MLP neurons of a small language model. Each row is named by its layer, matrix (up: input weights) and neuron, and shows model dimensions 314-441. Each number is 500 + 40 x the weight over its row's rms, rounded and kept within 0 to 999. Numbers have three digits each.
A block is one neuron, or neurons of one layer that tend to fire together. After each block is what it responds to, as a language model described it from the Wikipedia text at the highest values.

L2.up63:464530453492463507490502485541582421536502478492548469477461420471471448487506449508548447471462483521410563586482570460493506491431482468557521585484568615490443506487488409567505551465459543558454483461478513490560498500479505543477481466453473554492470476506516543466522427499501467505557539532455551554495484578491542473507502497501491421505548501547479566564500526552523493480482
L2.up170:488496555506525530542593416531488486514555501411537533466487486440408481491494531539486512498459562484467519535471549455478487572475522510477457551438466489564539569485543492511506561441493504525502433476474449495533509525433515497500564478425488495514436524478455525457493544468514481487588455544483533476514470553468540493495519496467461499504477445528462533595472549509544533458535
L2.up183:539515503442461520538570532509512532500559548427512532567461448419471538400462530518501561539485511430544525515498486460538537555488499490522487541458456484510478430424506545563547534447523490590508488471480561471508410479499491473543522528535509476474516544481475545476478501433556418568495556596468520342450473576450487503503549497509485444453507450515535502502535511505547588509517
L2.up226:524634540491468551537513417527488494498495571498594481475483458450480465512485529524484597479595534473486451517533593455501485471440515494492441498481465592597557445500439447494497489486523492523561543529427525495489555495498532422518584490539468477501446503489493550487543494440540455491543485487528494395497498481539457489475568486500522524451541518492540497545454463543565512457497
L2.up335:516498459527424542550654417404528425508520471587581516508526534449498477455544556460491566419576470512491502476467555485381467496508516470481545517505454474539494549418483466419527516488512525578497466507473534408500508583496507528480537536559530486498515473535449537501481490523479515565506524481478448462461479462507537482569544456440483499446469495548515522535507503480534569503535
L2.up799:545543522509475544554523499492561485516519494463532503497474474473418496428488474526452502503540472494473498535542440525406462581539561511528511559476448444483511510512472502506503585516496575503506463519599515420527503571539462449527466467463511485464468499477482511547471545533487506533552504503432494391458417503463513484491500504505446456510485494469433476559483514524608473509517
L2.up849:466467507549521519477539478464543576477558454444534517523461456513437407470523524579435541409472502514562512549516406510517513537555523486525509517450472499573512495400556527531386490469457569538594485481498511519487458516484564481475551454520434483530477493511509545519525541515465513511515518453525491500541533553416523531553478502471515511527567453472436512583579541454538495572527
L2.up1238:539500507475430572507509513447530469413568536531511450463459530452489487488533453554470483525500491507511533515490546508472562489451519655464566563466525441478503516481472523507547408436484521546555476553501529504441436512488476478515563462439437423495414534450431484490471534422519550488494524552504558513509491472498567517517548509481540454517523490451458480504480524517538506506490
Word-final suffix pieces. Inflectional or derivational suffix tokens that complete a word split into pieces, mostly -ed, -ly, -ing, as in decommission-ed, slow-ly, distract-ing.

L4.up16:466613465522486449531538578432482491512465447532512541468445567510441477474547467489509554541471490495536486518465455506497484520502520560523508494426470499486499543461565460505491568540448536507504528493520546462494469483430545539486539549498442464445542495517431454410534545535523512603443473429539570487442519455444537516471528536522478499587491492488566534525485486509498449540421
L4.up822:577527395510467512560547492503530554565552504455477525452462544482463544412452470552484498501439506539508532502521501455493472487503493529451533480498492476465531513432485503523456474529533517502513535497477549496513578527499503463504565526513464509516534496490481525412527411480449449464461514500475560433477563543455497467400530562502433522587515394517570460538500489493527557537601
L4.up946:479456527503473539506440549490460436415562402396513551513455518490485440556551544538478510525401539495488510487486408471458491551552475490478459557449537572469498525516531463524458502485595503505537497396499514444523483527484527534586516498530511479502470535498487491510508499443477506520443508414511497548449528461570497543488570523543462448456532524548541483533519472499483517585599
L4.up1118:507479496499490479527488386436507472490558489406490505489528502513488486538475530467572554498486567530489460533536492464503521491541516497490491518448532555485492541480608463469523484483522534554525470453516544514474528500545588532509502576474500524487458525516507442407443513458534472478475590532553487481430511496504508477497566512541509494473490516534529479564505518517545476492525
L4.up1175:538532497566467555578496484508467475471540531475484527512522496550510464493588514539545500528440583534445500440498440488485504450491415484463495504463505459491521529449521523515421485503510521511540530447515506553474475515513461509510491523470571531563452404476459428426467512498521578473447560519459459502463550504448559493511447528513498499555495472494556498558502536494475530531487
L4.up1292:506594451517469524530478526517550514532492490495519501461540486548461465531507467472537475501522528502481560460482482382463567584475555541414536550402603409497474536448477485543509540480504543567532486426566468544478531467470495520507520435547472441530551515507441496449460474478456476479454604436428516470418463432454540545527503474473482492521545495521527524526553527498439478492483
L4.up1383:569486491560434531485536526476526486568492423456488512454424513588465497510508542522495461511517549499478535502476522500466515528451509506471583552554518492474470524474528521493513507499505512521449571481493541491502592514552501515506511450500527514529462489504503509435592506539477483493453526516428459414491467482478527516423508507511497564553476375476578476489488534481496511525489
L4.up1511:466534478517436534464465422565513478470508487503534429488544514523523580525506502524534539506427473562455508535447429460496478488478443506438593508450502534453540557522538491564470583503600509500476511441460562504555547580461572533434473535554481458509514529520465424494485578576508458608440450483474467473539514539498548496484525540485528533472481445511525488586587498489406450499569
Foreign proper-name fragments. Middle or final word pieces of non-English proper names, mostly Slavic people and places, such as Anichkov, Zhytomyr, Sergey, Łęczna; also Indian and Welsh names.

L6.up8:513508476494481423537495522437456506504416524434464544504560458458490537520474504636532489444482521563520445509484459426466500505476513487556540479515533533549532524441555492435458450500509531457477472463483500505523404414483592494477536569518515483506442507465433503408569468466534501509444524443563450523425504520497532561495530485481425523458458558471522518520473556515463520565495
Non-English name fragments. Word-piece tokens inside transliterated foreign proper names, mostly Indian (Sh-arwanand, Kum-aon) and Slavic (Milo-je-vić), especially in cast lists, plus stray year digits.

L4.up381:480545485416564463474482501458505510526471457570500483557464544514438489480525559509426451482481577475510462498484417442500477422561562472534500496451483479491508530490509547476517382485438496546495441484547468518450569520486536496527489430512494506460531516498458502561451536556522465485474510452496490506442508498507525496446503518486460456601496493483398543530533514439509499489503
L4.up566:521513554466529487464469511499463539536532512440534507525520557457491557466535500561520450483459505477503522492496443485548526572461466542512524526452520535519496477409535407469542423506454513515441429552539443477485494520472492523497547532578518518511503575568477469512556599516511524511558475584529533561455536533461528476549481563494542445507516504502417466531494474453569496510560
L4.up705:452445589423448518495495384500475454459580517494469453451519535510408521560554584516513457452519473509539468544538547518495522522447583494552521506479481517530499541554488512501442436426508505579468505480489507474493515465527563448499437517495500544478498506507551427560498581528346520462482567505522495521497462452498594426458472487500491470475492562484469515515492490422512502540557
L4.up726:471492587469466569524472441471502459540581456410497478504453526472459507509506497506502445497490532536463455494487496491508455505538476504541456449512563577538470534498509507486427458472536479522477466487491521464528544442502531477484466507501518470553486468462442489461503537576421485485495518496459569569534463450484590489485489504514478481518488486500509542582449567566465538584512
L4.up809:524551528461472529519463442472511498440513507488511493422558555491482540498464564520484447507546512502526435536450479443463514539482551472499560518466491554553499485566544481569540422446443537458525491576549545488496533504549468471532422506418471487539494466488505548501514477610373452472531606467542533511503470492536507523453504422559490503494558507501492496559502532511414478477567
L4.up1120:524495548532448420486538456460510499573583419457526459443497455450468469508486480531496517501541496517475492597472518491413521517498477528472582484464508533526481552523418462496531547474492533552477435522514490411579532449454471537525498568449486489562522541472544515543482521505508532544508555550513492453513476498494478471543490518537523475518475529443439578560524531454536486510520
L4.up1204:492529470446515484526571449470505453491544487422486491496495509473497539494523501475519480537413440532497470523475545473522478571519490548555541513490525509555482527516533459553537475394497535492518458514544485485502551464476509481502460508457435480464441511515457449549483585513492487531550495495481543454477480476377525508486489584532506436530572505510500492472436517462553486511531
L4.up1314:531528566552566538438524483483459486549473535409485505489566439502522520505469554509454494557552549535521542484461470475511485539488554577461497529524504533521502552483532499526519446505529497526406511453495545478471468469485473514389502531436480416447558514501542498463450577520474463539464476487468501530497497464432468497501542498497446495575475521586525487473457511414486408524517
Word endings before clauses. Final suffix pieces completing split words, mostly verbs (real-ised, ind-icated, enab-led), plus "that" after reporting verbs like argued.

L6.up488:480498514513511573545455483466529510505461549419467557524466476388465481450553507521558518470511497413443521532486526496493477521556597492529519476467541574508517563560499514522550473536546515484465504532514496479582501487479533559455507489487447518553382475504484462457557487530514488481539516517473507438514495523512535518482540516507540446497512418563503498611444477442519446542508
Split adjective word-endings. Final word piece completing a split adjective or participle modifying a following noun, often in quoted descriptions or hyphenated compounds: stone-car|ved, forg|otten, color|ful.